From a checkpoint of a small transformer trained on Wikipedia.
Training: 903M tokens, 3444 steps.
MLP neurons of a small language model. Each row is named by its layer, matrix (gate and up: input weights) and neuron, and shows model dimensions 80-335. Each number is 128 + 24 x the weight over its row's rms, rounded and kept within 0 to 255. Numbers have three digits each. A neuron's up and down rows have the sign that makes its largest values positive.
Before each neuron's rows, "fires after" lists the tokens most often just before its 100 highest values on Wikipedia text that the model never trained on. A number after a token or word is its count.

fires after: " " 61, " (" 8, " Country" 4, "\n" 4
L5.gate386:133146132180151111160137165125117137117118082118142129121099090153125120137111136090079129105063126141115138169121149117183147137113123103082122160117140151157133084138119134131143158090089157130138157140107098134119107110079169146121146117083137140147122097121162125131099121091140112102145132146129121090129121140143126118117124131178122136123106142151146135157151146142167166140130156145124123104126091137138113120103125137148130136099132093099116159132109089123127118125134160163110099109133110139132129143118170153078119193127126120105143125154132121096109106043117107083104160157149136150100122094105103155132111153123169092123110090198117097107142138139121127132120155138062148137110125156128085139123119132132132104162120116125173140127089100169137094188157115
L5.up386:128117157083110109130147133092108149103130110132126154117126158162090125135122146129078105142146162150082127136157107149116159084093098134127147127141110100111140126120135137073104146147146137122103115119151175120122132094110133088122105141114125134109116125115146110129151130156117116121104134142142152139102136118147120152116165079128165130123121127114141108153107146151136149105189120109125160128114154087156143118130176088105086140124100126146083140142172142082102108103095141160125164155192124103100139153167099107178138133109142108159168125129110093134121117126095098104114118138152156123129142174109163134081141143153184153124135105103145150158162096106113119149154107119151103134107126092105152180126153099179116152119134131120155126062143108131139171108118161

fires after: "." 64, "\n" 20
L5.gate1209:138081114133097174158108139134113164126143150152068140109074153158147141064122104109109152144140134114077124139084144120145126111149143073135119143159090156126148121122139150124096064146128127141140135130109148136127127128130177140141115129129133116150135152141131116130101106074140191135130105117138131117109124105123150183106110129132115170130162107111127125112146098191124116195113139154144115089139149139132109117113130100149116116093106145143118129135128113125184165161104102131115097167131147125086126123106088150126136133123120125112152129120113110092120149136137128140109100100114117138117145124146147110130113069146091145116131146136122122096118150106130108137165152114144107166142130127121137105108119111156114122095111110172147109134148110143110144083097177
L5.up1209:131118171142103152124144136082105154151112147127134161146126124145120140117160063144103128130125176097159124154127121188165149141159172169135114090123128124150182138123119119109105148123122088090147114141139102138143125106120123121126098124130086091119131107142122132118111149117115126118050124062159121133166154134082099162099101107123121111125134139143102157170163134096131145161141130144102115078140133127144121159121153103137126163097128156104088160089135138149120131107133139147100172162133103107162137099149132195089133164134134134125100134160119080128107153105110163164108109137120129082112152134112129131154088126176151076149112153118141116113151093115142124111164129102155139068097120161150071146136129120126114145115153145116125127100120096150176146169154148

fires after: "\n" 36, "-" 12, "j" 7, "2" 4
L5.gate662:112143071045144114147113143141141124141110141117146150124125121126146165136129127131162120128121112084136121129101098167152163101124118120152124185082118123130115105154089115112129106141153105150114142132092111128130181129148111142117131121128099149116131125097148149132117132175066102104079126162170126096108116127127091142123127129117126184136126089088045151114131127123130097159139106122149174145127140118144146136137141141133145153136148112149166090136128172142107101118083070123160143125126116145110121110116139153096090123150139110078123129160128118151158126113103170076101155116132132162143104149136177134110111149135100143110135122147125128121110115126110175083114145150109102157131133171108134110145112089076150134173111116136126150180094127127137162148122151
L5.up662:138146116073154110128105142140086098133165155117184163112093134098151147118141116158231138151149106151090118101109129151142164126095152142157118114122109141135127073134093184103128094142167112119158136129147154151101146152165148127134111118136107121140125092148137087141127175144122136140119106124123111125133117114093141158147111124111148113109115121141105104102147114116122114105119146117156128151197100095179097132104079146118168166173102106163121138120154143074133097143100139140115145100128150124131102113147143147118152124118139124101129164125104133150130117111131128090128138134158127128118107126146141135129107118127150169121126114133136130164108146106115128130102149138141121115120138129108104136097125119075153121107147177172107098110091123112092185143158078

fires after: " |" 25, " Party" 11, "ir" 8, "up" 7, "|" 5
L5.gate1335:128117132125101123150167117121142118123163153145098127118151088138123117135112154114175130111107105141134105118090151125107159124136145135091120129143083132125155085132161171165141155105137150087140113129154108129093185138155076135116151132137151154079122130128112098127199171106128101132146150120146124142131101147156120152111088147163141134131147102112128121121130143151097107104176135113141152116135109098104182115113103142135088131161080128128116147114097127190144115126092140125098126152137126158124149149135143174130128105156169097066119113167151130090113141154181098130169134109094084153153096118171104113080123110103137118121121126132149087171136104100119125128154144116082140147101123110188154110157148143113119121160126162151128098112171118156113103127123149
L5.up1335:116140172083149096148143160104099150203120113127137091080134152130106104165137130107119128104105146116120116109148138161131106159179105110096114128151095146124129112134134100120117164111131075085120110182135127138135117115135139131116152133113163134136147102099106144124157125121127127141155095145193115095169124115153089140151145175116128149126151136122131118106142087137119123120114142133074145128156115140119146171131120155119159119116140075112151142140100168146131126112144125127107123134107120125123150141100119123109116125150129085144143121113138164123142152112157141140079168114147139134082120098106124111127120106103092136143117120144126095156152120111076117135148142162154109144145100120090129156139135137101138105128132139090154117127143177080136140112140141

fires after: " " 38, "–" 19, " (" 13, " c" 8
L5.gate648:125150147164173126124131142098199108116089097157126127165121106125113107164126133126125127130120169122124168171137168094131142105127192131102152167130112135119101117119070114130101119170106137132106133105113137104098118092140118141100140111119136109133167089153206154126099099135131115128109142120116101109117124146126154115120159140116117139095128172139120153133170092121108130137147148129106140112102127147118100101131096128186092084129093130127150139108144105120116149115138149104137155141124123157125127133100172122149135115202149107085115103085108115108105115092100153098124145140145115110140135149167123143086147129081081137094121147143125151142105101115142144097147141119133088168101105141116123128133121118123153098121084147104141124156129161092187129102108108
L5.up648:126135134128151071152122123119143098113140101140150128121139137152101087093103109124102167139109122130097155101122119113151111113090134131122128149125114096109101127136110131111152121116155174142095165168090093081106131133143177129125160094131161128119133136138137126117087115138139138131124109120148163107168136137109154176116169171131110116065086102187122118116140160164110098100084086094086149131125135162117159123118165140077112100120135103098141110112119120108092156125129161143138092140102134084131086109092134181168130125132134118120119142093126116128131135101141112133158135148191119156119114170141131159130128110129119134151127135082123133126068130138154136132144175136075123120107120120113142163117121084148127087161079127141125113088172109151118115105134161

fires after: "\n" 65, " |" 10
L5.gate388:112173083115137135123086136150146112167140124129125134076177093113178150099152162124147092123080096148125132163171128122177147142113172094140138111111131134144117094106102118118139145152127140091150145109099109122078122145086146118085114146121096108087166120139178146133114136153190122137140143141140152128160117141168114157123158120158082139170155125108102113123164120138138144151115093107115144113085114149150143138117137137130144156106128123135123118130093126153139099095089146126140139171092128179146162163106161097145145168143161161049144118130092127120100108069144112173115153158124104103131099116093151111120144132160117136122098143145161123172163079116131101150103121134124134120170070153117143122132114122153155137153070129128118159110126086138127105158062154
L5.up388:137090120129125140111112136134142135142137146105151135119098160127122099118133117117164104164146143197133117134135112147117154101083145137142139101108115172136122128111114122110181131094152163092101090156125117138118150141103148141133117122117097119101135194134091094142136155100127143108102097117165130094139081114079103137087139151113103181147111110111147111095159132153109114129157095180182131113146135146159112099124108198110180172103131116129098088132124151090165070158074164144173151187125134112137095140135146156134088134091105117184164112126137145165123130122099139210111082137148113095138126135110124120108120127132124112131110100123152119134106125103132159134122101171110139123109110142108149130123151122119134144120119068133131152078138177149159096103082109

fires after: "==" 31, "===" 26, " ===" 24, " ==" 8
L5.gate610:096177140119158126143175120106140129146134113093148155131128092117143129107107156128144120135057146154133111133123135140130122118125185146128098102138135143124150117116117181111099121123115131153134147100135089134111157087105097139092128155118192113151159119119135122130124137096161113120130113120106133110126097189129100130158165130147085124142116151146105150111100159119140139111107145119139068155130121102134120173128122144096149071079174128144133139106155117135099115154148146102124079110156134165155095140095133108102151106144130161066137124146090149112154140133147130118126147102083091076109141115170095140128155094130123122111125119151080137128102146140177157127146138138127136144114108142120150104091112113072149158147133126127158117148172128097144112158127108
L5.up610:127146153152147112096129117178120141125159131144145133107097110144130118151119104121135154123120129127104110150149165177128076092092125112136147174109135149094057062131104155133130124129135129123154169176114134101094156101167099138102141146112103135120151118121161159119155145104127131089109127101184143118154127142138158117133173076134090132152167088148123156142146148128116117105119104129098130145112135138142120156134114161147136109108134081107118128169105134115124151143132080134161136121130123110140154093131180132077113137167088131114136135149129111115186087099159142136126133127182156140085142126156160087076127151155132123092122094195118184122116139134126169122148105106072195085106086143155114135115114061133130133139109133098084145131132123131179117145161171

fires after: " on" 46, " " 17, "On" 11, " On" 8
L5.gate836:136126129120135136098134151168156142107132149140129142122059104123089122134100140124152136107080114141112177119106125130120136133153136154101160149175106141113118085120119122145157098149152154105172160134148141117149076099129111114089120133103107153120126122157133126135121153131127143125134153164128177133143114170110104133104148111158131133141121154128115109104121123135146137126140123138098138107090104120108134154131131092150132152101092110110099161139140160146110151122103150164179134127089080154081128131106137158109112129119152143091142131146117105079140120146137091106179120140146166100110142110151122097109128132197139111163092101133091118127137108112107137097177103099142071164142145154167134106105119102157159163143121116108147080134151118131147103150143128
L5.up836:092123105110144183096207098133137107107147120152155134143122125150107168169130150126156103119099132164130111160094158147078165122146099149071138138125135137161116119110203104095140137154136133131116121098136156142099144084121138114159149136141126147100156173158146119141123098141151120172159143140146161114141139118139108092089120147092128097082109199142116113105112153119142128162179113127136144152137115108134157114182179100142123097141118127117122100129103135113105130125127179106137154117133119124100134122086139159114122111120151137135115105125132161083100121121108104090152118109129139094139154133160103122130156125134125142140144122137147141148098120136114172126116105149117138099140130132142156108130154115123121098158099112093110123145161103129155081122105111

fires after: " " 33, " on" 15, " –" 9, "On" 6, "|" 5
L5.gate871:144162105132086163076136188117180140143136130129131130120114110123082125095133149117147150141101103118100127141137165115153140120145121143119106132115151118140143087096081145119147156147131135121104137129101127140146120108106120144130140095109106132129146123112116091127112143125112182138090143123108127131103118148152094153117128112149125115109111184126142104123154079120143148146159138162147131106092126134089122097103148075149150106144087109104134130121112133170168115151135121125138125163107096165132167122076121214127100147128152158075101100136130108085103092106114125149125131146109169112074132104187155110141124126131113152173122137120101146148136109119155134144148136107109117136145091140120136144112137146116184106121100094139160079128132099134149123113154153
L5.up871:171155140128160176108163105146123115121138137112124099093091117166084158135155136130127136107106132147103129124118151089092122054126146114112116122141127085122117115102132154137148153155125137106109148143121138164114082132153160133126128114138091151127151101098166148167127107163141146125107168146169105107151111136133098140153172104122101120074119128144091072113120160120125141163148121109101134110064131099129144162103162111160181111171098123098137132106113132109127134131174093163152150155166122137115130098115131196117120092167134159127129133103113121089139139111104175111145130106132132117045128159125149108089147099144107143082103093178133112126094131138117115111178124146089126136115141138108110140123115145170163106127112124079128130137130179120134129163123119